config = dict(
    n_layer=11,
    d_model=256,
    head_dim=64,
    d_mlp=704,
    activation='swiglu',
    norm_eps=1e-05,
    rope_fraction=1.0,
    qk_norm=False,
    init='uniform',
    grad_clip=1.0,
    warmup_steps=200,
    final_lr_fraction=0.05,
    doc_mask=True,
    steps=6395,
    dataset='wikipedia_en',
)
MLP neurons of a small language model. Each row is named by its layer, matrix (gate and up: input weights) and neuron, and shows model dimensions 0-191. Each number is 128 + 32 x the weight over its row's rms, rounded and kept within 0 to 255. Numbers have three digits each. A neuron's up and down rows have the sign that makes its largest values positive.
Before each neuron's rows, "fires after" lists the tokens most often just before its 100 highest values on Wikipedia text that the model never trained on.

fires after: "1", "4", "3", "2", "5", "8"
L3.gate68:065112184077117169098118157146182062142143111123139157237180157098069123155135131143068117125145136077127185083153100183112121142145080176119116120124117146149075132088126144105139119124120162080126140108098091112142130157109115074189100153134112116120133093106122044116144105132111132148114182116133142115066142098121134096175152124134090164136102073064116119108123125140092121127123123142131150092092192137097148088147109124140185157105141113104092175084169093149153146085157139094134059163107093070113116123149079158111148076149105125141106087113130098136078153173150139076
L3.up68:088161236114125187168161162149162070188079115148089113084155163152105100146142163183085039100177146109114130132109137098142112175112110153136101131127095104123117119099087106101150094110083130093084204090121059137139128136139068129191116156140146123113126145156103128107084095130164159144126178107153108123135156119111196101191132105105091139107095085122113099163091109131148127102089137097162138134094194141116175164147141100135138148142146123180099143090120124146097090110149133122131094119135062113109103112168073145148168086115085126092128121120044121135178139135131125114

fires after: "1", "B", "ondon", "026", "2", "3"
L6.gate27:147102103122146157132109127134152165187157091175114106142124134204067081102115070160088117089100087157081099164165160201126080168117052160129155078165105133154079066131138143114103097090133147187104084098131088119184153135099162139129126172160141134152074059115137074127137114135063156158164142099106139123147101166109138172146167106120108129129158132093148120197199107084111150160118134127122106079128150176104151161108069120188156176100195148113131151136129126116176188147105111121153172144158090107117100105150087186161137121153113123086164132185152081157025088145106115116
L6.up27:093204142116116168118114139172160135115167106100123127090108064140105157151150175122164154198148118111152133122146085102052184141157103135114099086137197175100129074090087200111106084164150148139144148150077148130115172131112131151135115166138136118137112189131088172172122030076108118101112145128109129122106120136119136131229076219078083121065143143122173096155146097113145139157165092110188125089130143114158118096154084125091097109092149131159131155079138126148137097168175118141140149158127101109111131119107098165174169115137148111089160126154148033091155120165076073161

fires after: "\n", "\n\n"
L2.gate682:128120126129135155128149073078152084161111144086101128182094111198122152131135163102127078137098188126116200120114147061112131114096097156164119119103120157109122131137134074100131150039124074123124098084131145163100148125120161086127197004153051130093165101134153148148155106089048138147139134149116147157149119118155078114121131113128173146131132135126162100153118112121081110098139107102151127105085158072099131165123146108110100126099125163152081111062086092114187207127141125205120103115130123137120127146111170117065133133051107139139156123118114122130129183106099152150
L2.up682:108117120183147134119156138105141170140118091065142164111119111065100128144171121182149085130159146151130178106084117125107117110110133109157099098122145104177136092136135104133145167088183147136109116089133208103126083201115130114122141092087123136057128152094199255112066115098131131120119097127157149084152138074163099126110132185117104072124110043081109113123157117100157082129088094160153187132160105135109137145139133139092113180134173131176121095118159087166099158162157126136145128146116112089176177085124154070088082178144142162138086129153125124164118127171191112147

fires after: "\n", "\n\n", "."
L2.gate225:108135108108145141164139072115084093147161153129121146176111111052135112134081143113132125087127144130134057078120168114081142126162120115123121208130133183176091145113119146166131148077138164085103123186192154105132155127189112159102129109165091183141101159116120130166129176109081094149145133141086181117140157091120068117107188112082128118111088132104116134166149174174140114118128064061108121145175160054096165123119130109155110130144158143191125124110129156109109139148146111108126144091077136126133114140142106040137119172131121141169115155079161142119125099162150069020
L2.up225:139151149121164133114106139151144110117112112150161175120174159134196141174152122190178110195152096190137132119159125126155170121103126130146141241108152107121168130067119121157138132083161073104079068161151137122124152219100099108175151103088110046124152112153146175133085179068108158123128212145068163163137095135144152132086093199097090131137095155139146126114176149145105112173175132120099090138147136103133150193104124140114105125112122091141132081086151155135073128142103128123153134086116145134103149110154178083158176179147105133178120122101148162105132110085125111089

fires after: "\n\n", " |"
L3.gate533:099127120179134126200147102159154226130126162124157121113125081121161092109121150106083076106131113106169092108112133135128169163147105132078138143164134128133112106141147125124094109192105083119134147156167073153198187115125111065097151132164134118117135098087135120113159085178118152123148129003113134054129088147151190107145063121120164180106161101129112082124159157066087183159118112092117151132130090164135119141057154100112124163169180108122075105105100189142154127132083106110062139153129152136092096122170112183146191129133137123137179149151154150117070148101113135180
L3.up533:079159117198106137158123107170051148173217118159119148115083125142136134144137168165124069115126103181165119129110105119108140061168076173138122131173069126145107180118103092115112116170097034140162142106093092204138164106114158094102082105145098114112119101115121136118171140118130114091136163123115163156109119131167191110127160161124085137168123160139119134081152114149080089145095137170107181194078152135108074130055082176141162172138128169108063155091095179081140148135148087136081190173118098084082129183128156144132156091154129131122143128155098138169141119072150139102

fires after: ",", "1", " | ."
L2.gate270:122150078158127141159120122191178173194135203124167124168090100133091128139128161135072103070183101107137120170121158097107146121155053086143113115125119110141124145211091105149079108093072140107106134099173124082147131103125114121150134102110068117177131112089101117167103116074156086104078128112181156184126121085122138116090152160149116083134121074141145094177140123147123154104129076125142080065126106114113186147139060185149165131138180097079072133180143088120159058158148118134116144128128119124198067176146203107143072120127091155120115117136100092142170098188062108154
L2.up270:104133137141066195120105112106044178107125141079146088148124116143148113173124116118204102139109094139120108140098118112099188132132114089163125078178129121174188124166142102133149160095070125104162128126134138120119138125068059112094147109057053126168137166084096160132133088139087093117086216100149115173101114140112141126148092098107081149156153090177113142163146105147099106163117130117123136131137090170096097094186088158059153101147180103148169130119121116101082144192104109088149133125112132098138130174127138168143124093121105125166115143117083128165151167124138155100

fires after: "\n", " I", " Re", " U"
L3.gate560:103117110151148117107089157150155178121103111100154117069117090095169150167171128154113142078144115120150141156130126162129186099085111144180063112065095164125107132158074120092118121192108134118152131124175142068101178163177112146136127134157115137171094147111113158082107135140139173112132136100094081115149182101170137164134107099103154176152104061150179126103124105104166151124098140068158141199187048138179133107111054064138161099152104129091134133097108108105156147082116134115115125080099164103111078156189192113163106157090140105167116178127139193139148133079115122186
L3.up560:145173134162118107104161148125141124128121106160108115195086107099107097118135172163112186178160137069106148150096101106099083139121136138121092128073139113116088120112079108161062133108132110150076149136119101126150091172153159171131137122154079084075098143122169117122116176113105161133140109177071123108183141068098167183074143077170150156151158160099077159121095140096158111148139077078123209114081137141095115067103118206138136130115181081110151166134212130105140115125165150171154118165162199109138206199172179127170137108144133142095132100115107186161159116090195112118

fires after: "\n\n", "==", "===", " arch"
L3.gate636:133135159061103104102122097167156136139138169125155122168152138109117124125173061099112124159103192097119112109239153165113136128121169083145121159144133057171125127125097119133144113149085170154111147119183171145081107119102136162094144143147089093114163162111091137140141132141119121107098157094177150177118194109136064112100139134113143072109148112166095143099132111176086126131186108142110127139197126125180126148122115098108098109056178136104143111152184123173159104147088177131184126169125080078168166130118142107147174143195108157219104143031135148107180069092148141135
L3.up636:155112117150111088080160065157156174081161102102165184117105116095107108098124123112127150169102101130089181139170110121092081106090159118097129080091141186176120103053144139137152147137117156162076191119147159161129148170108151126115124099057098091141099114127180127151133121128083159090098091155194155147108042127126121185174152144085066107115136154166119165184120130124120192165092130096112124088109039151137078146159108130127133081179119128136153125164152152171151098130115099123134153130138090136147109144149092128146147086151162097095177188125138055167146185090195121109

fires after: "1", "2", "3", " w", " r"
L2.gate430:139119143148137180143111054139162179155109130150148114129061139137082137122175124175121104204176082182206182110185079124130157154123034101172130157166151082110081108185136095129132145090137127092160116107140075095130178174103153092130144183106156148132143135073095114104137120152117072113116085170153089126096162140099105146172112124075091092101101110106143125166159148137165173180098097018133125119136144147147096162072130164126123153129140113138096074122198174104105130124090064105135117120148136122141123129090190133203150103123157140101161173137119160131114138100160116107
L2.up430:071148131115126133117055159143102137091126120133114155133124196153161161082113171120125127214125110083185103126142148128122132181111145143133137166171118120149112161174119142150123136116158132157137127132145156130109125072156152057153092161044151170134153143134171094066094078098169085129124115175151151109080161058136101121098101079145079107073160162124144126077157090191166099132160109098132171121135127128108089134182182129095163157084132161091132158170177133167107079091108140133079165172166121185098154128128110184164151109109129097135113089122154146099192145161102185089

fires after: "."
L3.gate383:132097160137070113120170176106151097144130075126152126135133135081129167199102073069098144133105102166129162125164114088081097095106164080131113142122107095180077113106151126146150152124130215134082148090122130131108116163088160114098143128175149176141083144148076187069130118084126166115158169129133182134097151097168064133109165124096097179098124121120163155136108148134137129136147111067168162158225118098120105161098130135141143140116079120128134118177118155108147157087099140176127172141129099117105113063140146160037115103105123138116163114104073137077139091151170120124
L3.up383:101137114160122133118137076106093140176101149126114192132138072096136176153117119141169141105145091106125117116120175089111124119145119104182062161094149106175090184113123135146111134082084183100090180176112091134133150150170170091111159100109104065070128163116171160133135118143169132166121157131095146127082174076083110100128127159061076121144142134155118147155163176086136114116187076120135117125102120049088074162078140139107137171122160126146121176074138115079130114143074096226127151107124097145158125158145214128126123119097146138088150137135123135138082088071136151053

fires after: "1", "4", "3", "2", "5", "8"
L2.gate336:071110120156159115146170083127192135135135156145185108159156120142117139128133127111079102111174131115140155146058116110111109178140133091147162133128159124099134125144084121137100124104146149092103132158177100127090157194141146124174122170161143108137107135121091069132173134146148130201144103129189150126163138054137126120127116160154124064106127103097174135132150112154150142118126148127069150175159184086094118056119120115083157111098100154114128193127145215059070169105163123089149079113187139095131140103161114150087127054166115106079074146127131172131114164220181114150
L2.up336:067163178183126132151145127119186133152131073074127118128127068121126089109130184133119106083147079147161095160077158100126121158107137167181118073072182124156071126159117155118114116180149164113130107141098166149137150123125088140168135127190170123109129118150157069109114126098143118160174159116198117160082127109118147102175095078147113099107137119140111139114141101139084167097153161132114114126123110139072115153154137065075178116103089068093118158120125088133133156127165121060116101170190139106140094214176020172095109094129128081092100119121102143100117143133132122115

fires after: "0", "3", " | —", "2", "4"
L7.gate683:148129070109070050132118068147210170139143106102133125138132132142114145169147094159116093141118157155164158155106155144139111096186148095086168119194175120143144144104126115186145059145158103133150151152111163099076105136116190082097144149071114154099155100168146122102200089071151129118163144140112073152081123105131144101150065134118184119166101104158137135103062161083117091209097115153116103155125105135074063160128106138131168125084115114138112150148069142138122158141114131148127137075099097117113087125153110072090113091101095141176108141109135161130179117136157098116
L7.up683:118159172191157116159138110152136141102118136153142137101125071143120149139168101172106130147146129080180113120114214175164089082106098164113103159142063200115087088149112083148127105176163110166094157112134110076196100088126098104112096077136112103095146167121152161100117099185154152148132002130090158102129096107082160149122115116146100151127159114148119139083099139134100094079097133056152133164103132151115095142131159158165077125127142146093128142144160114154103135101181181053059136081141098129187110155100165217135107082112136112098130165132149203108078122093148093163

fires after: "H", "1", " H", " |", " on the"
L6.gate478:095141131106109136078112182120147132113145172126104128147098147155056088118153046150125095117120097115132147097143135151124119184161146142094098089134050122139146111112119144175117150068159085127135089138169068098111166119170170139117102182168090130148117088073154112185151133216117150145101131106114107172144152155147171081111124131137115110118120117094159142161151119149133093068094155170166101064109162105093131131156131083126130090078114117171051208095148157112152185095133102129100105123118098117124070130133106118115118170081148095075124128193141074082136061189082177093
L6.up478:131145056126124120066135128183142111128142167131122064141150158105097140076110093105165117167116159108201111058061114156105115148142107143159161173105147134125115138218121109145163190130154056152055127128136128112110141121088116151118102115124092114077104106099161196125110082146123134169120111122207099154160155112060109151137105151089145149127100113112081166139120183140153055081184142159133166116125129089113134178164175149186118109156081102135089113098153097134109130083105131150110104133089115106097121140077115124131199079120169130144127114088110125131114155115095159140

fires after: "\n\n"
L2.gate598:152143078150079154203103080130085128130109122168145126080057209143147127100096151181090138085052124152127152082117101141145141041139074143168192140193120171095123158147090093156114122154137136127138100168149115157163151144132185116130118172177070145077092121164132081145115127159127130088143165136102136110204100152122165120090119120103152156136110126112126125102145170103163134125161091170159133151154061092156114102093148149118111134149214121179123167095135121138145114132095138154187151135145132156102085160106125103147086158125112119110157151158160146145114085165131039115
L2.up598:157164099082087077112130136123128117120125200127066085149120158108138144060078085095159115151063128190139090143146123088160114123133105138140142180162134132190142151096158127165137142105139132144107166156116122098116136119092154099101088098129126131109088145202157166134183117182131149105174105091155140034088109150126140116168137129122160125123096148114159098135148145081184186147118113173097142133108190132148126110182147150154142177171079168119163067133126145130184130112146150137145146131105131140123147123112101144148152060122186095101133107090173069081125135123121097116

fires after: " (", "==", " (N", "(", " ", "==="
L6.gate114:124118073109083160100093127113103103143135068132134166126133174155178064126123169142113141086127124094134163028140066161175139114107133141123136116176107117155150129141155133150129184116117102072139076098145118125117151176085116165165113079154084105118116117084096164094116150154089102105123128147073106110133101169102077226160113122107128161155184153118108102160152127171152152166068078133096153107138092135120123135206081132127134130105118172138145127118144152170140127125071101161157117111126126142164172102143064120116101163140179196117169107086168133134153114112128139079
L6.up114:116147131126098132097135125113103098106114113145101162161156193104177054156076123137169161108083128104135137131159080123134072084086127124091178112127138150151117132094120161104138134124135093151074163088122150094129110137147143169106107162117094121175136175090107080132075148114082100153097148185106177188147123127100171186092124141136090109128109149123070162132159184076147118106114086146131098149127106082107153119135100137151207120223089189127081116179141055156137139175089182133136152171093096130091109111102133147072154097112120105186219111142155095106090175092105124102

fires after: "\n\n", "\n", ".", "-"
L3.gate593:166125124105149113158136071129124111111138165148082101099105087124175124166087142124175177087108123127189160143184119097168164133157093161171110158169144088111084190165150140064119154141048118112099118124165132078146192167139139196075125074135166102104114127100105177067158164080091131156152115116154068183180146097111144111086108136064109184116106136077149096129125125129181165181149132019108142097066149108127122132181123155072151096074108116202103147157086106081137121180129143130136121160121172145137118194127127172140079136160131097151124181079153150128159133092134115181
L3.up593:130107092127130065104145112159127093163172161101103099157151099100132122115136108162064114112086096120111125162170107147098141182141131159110131125083114157138171135167128162091143128151084116127134150117096140126138145220127152119194067135160096046127095107094125142123107137169069087169158184070066096127118148125142129161115155177086168146151118114150143093173141110124122129102136102121132132151135148110089105156098135144136142137181112077146148113135175091120137132122117166152038103158107101148157019174203098142146134106085056162135104122165165144130112085170105171149

fires after: "\n\n", "\n", "===", "==", " | \"", "===="
L2.gate86:122110117142116141100125057144112134097123137165096204114126058134106102179135128151100101149158089070154121137109120141099126079086124101095107124135063154140111173167095111094110149146132120147080045140099090147111072147187167156219141159129088123164117104187123113104112121106104137062115139123092099139117185121072132122143133163144198089120087180106157130101091170152108126159127123149078136148100105124155155174114106160153170110099164159138149136213138086131149101099145076108172102147118116096106119138131168163143151175100062197142091171134150204155145184146129142201
L2.up86:115149092157134113092164084127107106091155164144144150138106114017096126135131153086167133086141117108118117081107133143077142077063107141162141158126133148145092145155174150108122089110155196205009046155105140096082133161082168119166152170132099172104142120142148138062134101121131136152119147149116087099148131141142084157132121144108139156161124152111135171149084198123093130205096102190150115112097103177119117112161102087142116126158144136130220161118115109101121126172127059119159115210100073129124108110175118135165099139127100097143070124101123146109201145118101105144

fires after: " H", "| ", ": H", " | ", " h"
L3.gate126:070158089156136084127121117210140156140134159158113134164129140108095072128164142115098115144141087131112131127138104141101119165086121122103153139099126139072124107132146112074123095100109139105080135115199086192134197099117147142138068100097125132110121124145123109129124164195057105085096107140118160117145147114136134068151136148110045103179151157131085109087099091120205157124170158160162089117212156113142126171058140096131146064192101125128133104183123084141154102128102071158119136133109113085171095113111156086127127118139091127123156140089118172152155092102130111173
L3.up126:111083106106099059138084186117112132149097140123116092128158091111129145096108104132140131148149175093080107100104136150163110156115141143087115119145123108123142103108169132136081134057151114133173159155059100132140085185148169164076089156164171143106104140095148113093158135217154214140138213140161118129142110111115112179150200144107163086030162103120096107152106197138100164052117105105106173104167110138113112126132136104097130087128118176117091085135138103140154089086152143135120149099141110117149129084135056145147103188126158150138104099163138081223095136051154171158

fires after: "==", " ===", "===", " ==", ".", "===="
L3.gate599:155139091106122179113128077161123141119133131167166152168176138114104127163138133145083126163094121081107099148129120184115123109128116106122136157163115136142155124106091173117142083143149155099125131126153113154121136163114139084110088133105206085123077182100128166192151150088171121064118180129079123158142123221203154125115129110083137132158132173099109140122101113120102136108124098116180078090188208155186125121109114154160173139130083163115133173076151139164091163171086198160143140149103060179111153141100075065090145126174127182154144167131142132145124138138177086161
L3.up599:113164102113093143123181124183082135144129161159196099199131135100098098156085050148159144156146173125118164118145102157121131078085081097072113200115160134167140130104145090106128106133097135100081119111105099140126097137123182139096106127154146130144070144073193123180225140160090119158168178112037167146105121179203090122118133100088125116021078138145102158108061131080095125107165114170142101156118118152086096140132092129127154167157090078160155143143182093156106146123080149116092203123090114101105128111157098103137130120125171110126135171130116157142116070135113173105

fires after: "\n", "\n\n", "|---|---|---|---"
L2.gate695:097124095129149184150042119133178116066095142109102136118069148139160147124131154217187091115168125142132120113127121099087125162071084181118114196082148138149097116093126126186165142138113132142063186111143110105134096141109157127088143118096170118121114146069114147195087124162119059102077136097092155117107095098161111106083127052129171086190081154123124138149143116129149136068121079134173154119162102138112122144144112160122112135101108202137086140134150125136150163166158156126166115096108147137182128177120141146143126197113147119107144152101136109159115114214180123103
L2.up695:131107169187076144167084111217122130115086124123138100176150131101091149121133139189104098121159123143126164156134095138105139120131135124180164133144130192107170146113109142154140160128179165177130201129080151155177113151106182119107143066143157098111120131124099149159179056091126191128101127101070138164118139110138136147071209082128100128136150092071137147103099171101114100090121173139113166164116157116161120109055081186155184185135098199162126140100120100126166085116174148129168139152121115092154137097100131055149132132126167147174146138097068078183125103126106120095

fires after: "\n\n", "\n"
L2.gate176:131154112150157138123157113143054127092114152103188137138099115093068147125135136199162083108130115167179166109114140162108193171105117132151160183090145147168092175163108151144199102120183101089095126126165106088071186144093195103202148143126112202129135148146152186124069140161121093166125114143080128139147185167139066163124122077078094127143140184100144109123114132122089166112166117211107127109118146094135107178102122123120157151196150102188169127085110123074115112165072103163157130105105102134058142168146144094184125100185111105190153085118101153105143134107159127129
L2.up176:160160164184183168119162124125121142145140123158128130168170161141081163142137154136131162108139152086172138115169210127174094101151100085067175132124103160175089153105138157118119165083135065071108210093184076170114116140083138168144168160162168143136146083117109107095154156190096165144123096150058155147176087111136094158110132164092159101145135120052139058138140145034181195115145128124116125119119121167066132122089158151158127158170164147157171113123167130147157145137080097095147139091106202089115112125186108145179101084191111094104146157111105098098115123091153082117

fires after: "\n\n", " f", "/", " | \"", "f"
L2.gate623:192146166112094169120075149101134104095163179111098136152169121075144107108187146146102144148107125162147116144147114122167120143133107136160105085193131110165112140063115101138137095039161059161130069148129108072121122135161183084137121149156149147174139157145137161098156156178084057132087165114088129066109151151113097147138095149066141129180124163177120100130138139083121092109132156148115129124151092094120053083118115123115116122130147132119128099104141154194134110161135121147138162133122121121068114124165103041083122068075071131182136135104129107115167098116067097114
L2.up623:095092108176139142080251147096109153111098100118141075083118093088096167147156134148081111128102181154163144088059146142086107076113116111126157180164130191108106128181153154189113168075134132163069156176125046159064161145124120154118130111126107130150162145138079081172129146098113122148150099155143150103097113101146150089091110179096167102117150185107100124123139069133114135167114057118156096092112142122099122077172151189172107119106112111152153145125119142134137057119139115070149099129157129131096075154131073134148102134168102074185117125072134102126075156117141091166

fires after: "1", "2", "4", "6", "5"
L2.gate275:123195162146144171133069105157142152128085098122117115056088168133079120185165128179105129171128127096211161058147105097137065141091147171178157177174109138110075117184130097196161118075106092102090107092131085147116174137175188099129057151157117216140099142059160075128147114126123144132139109146140141129113142127141125151161103092122107137111147131144141131131148142134159139138175088109169137145122130141125089107147062132150197127107160147143086113104137171230157151149117138146176182128139038125082117130095102143122179123102138096083094117121079147082085075140108174097
L2.up275:143146176171120142138117137137065143121095107139126162081078115063167080132143061113134114113111103123195159123086159059151128081101105117127092158134117076055080115155108222137164146128130146097065115155117166161140157122134161196093087087189149075157097146102175058126096148135130134138149124116122122190096118141127062112221165122127128099098180127147097110134126188143163123146126117118137130172105111137134075145115130144145173127138119121191135123091160155156170187160152118110168125150127061119135109101086110107155098123126082099055110096134079151085095067129111142132

fires after: "==", " ==", " ===", "==="
L2.gate24:103056142084114174164136158164101146162132105134124125132135210137117124142111064175139118142125144159121118170225105170159112144105105176126155104123102082120138131089117137135059185148138200143120102133119155205076202121149131147093130131149146156166109111113093166196140182118105079103119173112148105162140165122131169106165106091106146112113143143103092118106122155159147169100164109093142074114162138123123146119097107094066125135123096143142061168098115067172092159153151138164155123120117178127114102122179124130186149185157134119137186123119124176087100070194087129134
L2.up24:152064141123062072094081151111119090074133132051167121140133181101081128173121079124118150100074125118127149128178089169177135098091107167162204202169132119136112102120125173116128097124163085138180110131127179138122174127092104152073103113129126204187129134091096120110113119128166155135139147179121138095144135183127132132083142114161132103071153134129091177128149151126125115066083152073108075109134145096161070142098121151089096116141120067092071163123131099179101093122122130138161151155115141161087124137148126107141157151144108072133161122148121137091095142193096091136

fires after: ".", "|", "\n\n"
L3.gate256:092136099163152089129119079091134073135104163123162141077115103116136108097129167197154121105145123112166133160115143123120156132049130152147142126172119120073136148109092137099211168121141120145126133110193119099133183169080120137175141132146081174132140167105152108087149098122059193091111134104127163110125114091133094148126120123143071127129106112131186115160124121162049111157081182119113134129066131139099071104142085125201115127172133153155125201086126103107151128135155156122061163161120149144092089137164173135131101077178065117162114166119130161138128153055089079150
L3.up256:154153074142125106099090120113124132212118203099071140145171142122087111087146156084155145127145196073121156145145089079108117111092116124131118143142149138074180134096133160167143122095116139123170149135135089135083187185117188126170155106163143139097056211125064094124138141152163148191117097120114118177142104129166152128063113142117115136190132136143092078193101115104144076157132144131198108091134055089127133166120109136129119093113065160142150094140168129156090124109121112144072146151093100153142085118218160111117143131120065094164092152155151074167173127109139141174

fires after: "\n\n", "\n"
L2.gate200:173076110149076126136126079117107137114104108114145173101133118058120103119082148090095130100044091202143155093135150138121164072158126130134158107130123124132133151140153111125144177171136184087143165143156102156071215115095160086124126110124068101106132162123132104100081135129138132143106139124130099110106165138083040148136136125107144113133090165129134154123128134155089150135142162151144168115167049145217139139145103087169139152118135148196127158161159057141153078113069081145074093138148128103080106156149163118151120124127120122177104066081111122055125133176163080085
L2.up200:138125067114098083100111094142114112112112136202184147144139188151162097099132177101132129171128095141171097151140156095102104125152075108126144119130125108169114139060119086142148180168109143149172173105133096154134201067114130082119142113092093144110186132107162094138139095168093123132052129140128153120120172148125071154118106104080159146107111147075115177103096094114124135118122138073135157168153129110103073184170136091147119138148153178181145139148165139205143120133073157146147117164164147113084156105117073179055153085141120180124155150113164131125113081203135114124

fires after: "\n\n", "\n"
L2.gate543:178110105082144104121200121150164207131155126141151121153124180081089149108136105105122110135143136056154163127138142176128195141105158113109102153105124159132114155117133097079099128135178094137090098147186122102076176212158152129149136113108060112114101121131145139101173105112034120154088120085137076176173109094098105174144161139105145174143133117049140125145114211134130188155123122127200118150144141098154106135155135157174143119127180088154173132140118144119128167184207089080110139129132119140072183127160135094168142161109102101126132145147146184131180139123135107153
L2.up543:118106146081024159132137141138139137155078100078113136145129126135155145176108130144136115135131118116128170090123143044144063140128159090109154120142134042149110173175109111114145104124144132110083177119099171144145129148167080114173135132083093091121132180163104148107101140161114194072147141108177143115125141102102170128158173113137112049114125108118138134090131156151105099151099141123121118161106129081109154110057167186186150134131130170139070103126140138157130159138161191123145155106116121118145225104104098135063150066139165130104152182115147128223109135069090161089

fires after: "\n\n", "\n"
L2.gate290:100157060153184089096124133143114151154098118125122150091145161059091107101094144132124088084100080072135118231100170168122133128105106128160147121150085145122161148152078096107140145174061183121145095174094072166119142121108149117134140206157059115109138142128168056136125113135116170121171112087120107112141163120100085092117111165134113131103116142107125131133063161131074134120126089118103126077119093094124084099093166070115158091133115117135120217075165109162155130116095095099139148139138134106116116193118081099095105156133126152182121137075143141114157114146119068094
L2.up290:139138129128102099097162121148101098105126059176173181121192146080159119111129137122154076173138084120127136189116140096090150092159113129180129111093136145159138132188138100119083156178126131111121073181114121171142153141107118133136126124122079149038119188189106136198095112150097165114134137094177124149143109129091083076182121152114094091117083132109153182155100130103099090138163105208178119092172113122146079110191120114138213088180121153133102146135165122063149159120090058096145195138138151100136127148085160118085183141178081134133139104115147179161201117177150143140

fires after: "1"
L2.gate119:093119114180131199120104147123168149104079141152148086110126113127075151095130167148197144129120135131192130059160140126139124141103020148158141157111142140207067127153098143156098092125107165114131112110137098097122166086148121133115134198142123163084105100072110114148176200145095093114129145133126076139147161063165101128116087124092119091091115144058189138115185133156192166191182107112134126149149177119163077170141169104160099091114109159135074190128111140105115166110118092112142090171189153113123107165102129149098045127122125109080129120138086165094159107178146087194
L2.up119:096115136078138158142103118223167148113170193116120092158125157165131126111173088189212150196141102094124129128142105224099131133149124157121150107142131116126135106082187102165179148132106123143129112102128106151152088128142172058125107115116121184170191164137145136058160067118102129110075128112153098128134140108129113077170158154109114164151164104165084091115148082161123130114082154071114138139146106108183083179153080158130160136127120117119142116098132103134114127167118129126126144116118094117117137108141099123178161148114161023138086132160136213094122152137117152049

fires after: "1", "2", "3", "5", "4", "0"
L2.gate478:089127126182073104182108116202189174047124100106167136173104155157099049108148128208139151194128083114162172075127097110108055090128060183156115115126146164177095118094090192125109072112084121085110123064136123148122123160129107131091091174149114172145105131115160119087168041122166125167135129120156175171183119120115176153073077092146161143125166153141114121144143112128099112134144109181146101141062147160131108118135149196140137120096162129114127121111148104159101122103110122183156168118195108143130069089105127163160108164111098082116117144138119104110200147172128068114
L2.up478:133139187131174146101127136097142114202122112129121108077077111161150115150148166157170125162144164123134099070178117197051149134128032109131100147139128172083081135168165042187139159157134095147069146115158110151125140072169156173142144140137090139108111135133142094192136124119092113117131089154169119141142145152159111157137066133088157134092108144126091116125148110155126153145157108055083171149189104119152086141211132110119194102161084132107128076122060163150107124184138082148125055117108162141089128138131113101121089120133103087101147156144132175108133115095153178121

fires after: ".", "s."
L3.gate424:102143059057082157111190163113115143106114131108103149131078171096153099153156115134184089096092087102137208173167149156109106113169124124132099149149059105156127147103092144120138140139100160084181128125100094125153162143124110178136136125125115213130081126068122124123129103129098171138151194082121148105120059153145126123168173113185147145174081050138151140114121144127137121131206088128106096141154120147097067139143101114112113153126085138110090117094170146116116125135064142142082191131110137091140135107132131139133151059092081105121178097106095231112105086174152113122
L3.up424:127126084255092141130177127143068144035116109153094174111114101100138128132129105147137160157140139167180201117154108129120178104208062131058148147148086158151138127109103132124141137155094142090112111204152077091161151143110125142112148124089163134103129166147119149149056159150068137107104144137138183194170083110173121112099159197099076143101103128156124168099153101174164118161102124142058073131142143110099109118106154088063105129166154139139130131136149085190131101159107128162105168097112150069118118093162218109114141125145148103127149109122115129090114102073134121155

fires after: "\n\n", "\n", " |", " N", " | N"
L2.gate671:080120126100103129147074164155148138129083130129114181122151164078123124135163161088164160161137098107064098116164111120086195090133087117112153126064153130173160097185103161082112113097028108154100087061173064099146151145128143128128112149086126114171098123128126191084190138161102124159108142097091106140099153159121111148111113107138140105098115101157115161135193141156082134157153130123101181087139095162115116158105113109095167142129141168168122141129126126149147140103172124150084048155101146171085120146169160110186086170159119124090141095093182153113087071115177121097
L2.up671:077114086122105148119100156140142166156096193141168144154102138046156145158153139124119113046057066097146139142150125137079171115070114121118132126129101147143171211166093131146089141132106132138105123113151089104137215138092116157110093120145012170134117118091144129119155138127049083143188123153081123141146123107138098133153094145090075113168114181087144086180158137162097166136154165099107111134145129170129093152067095090168182108168138165096184138094126111148156144138124108115091084129113081144129153173157147125188138103201136153134155124095178114108134144116166107144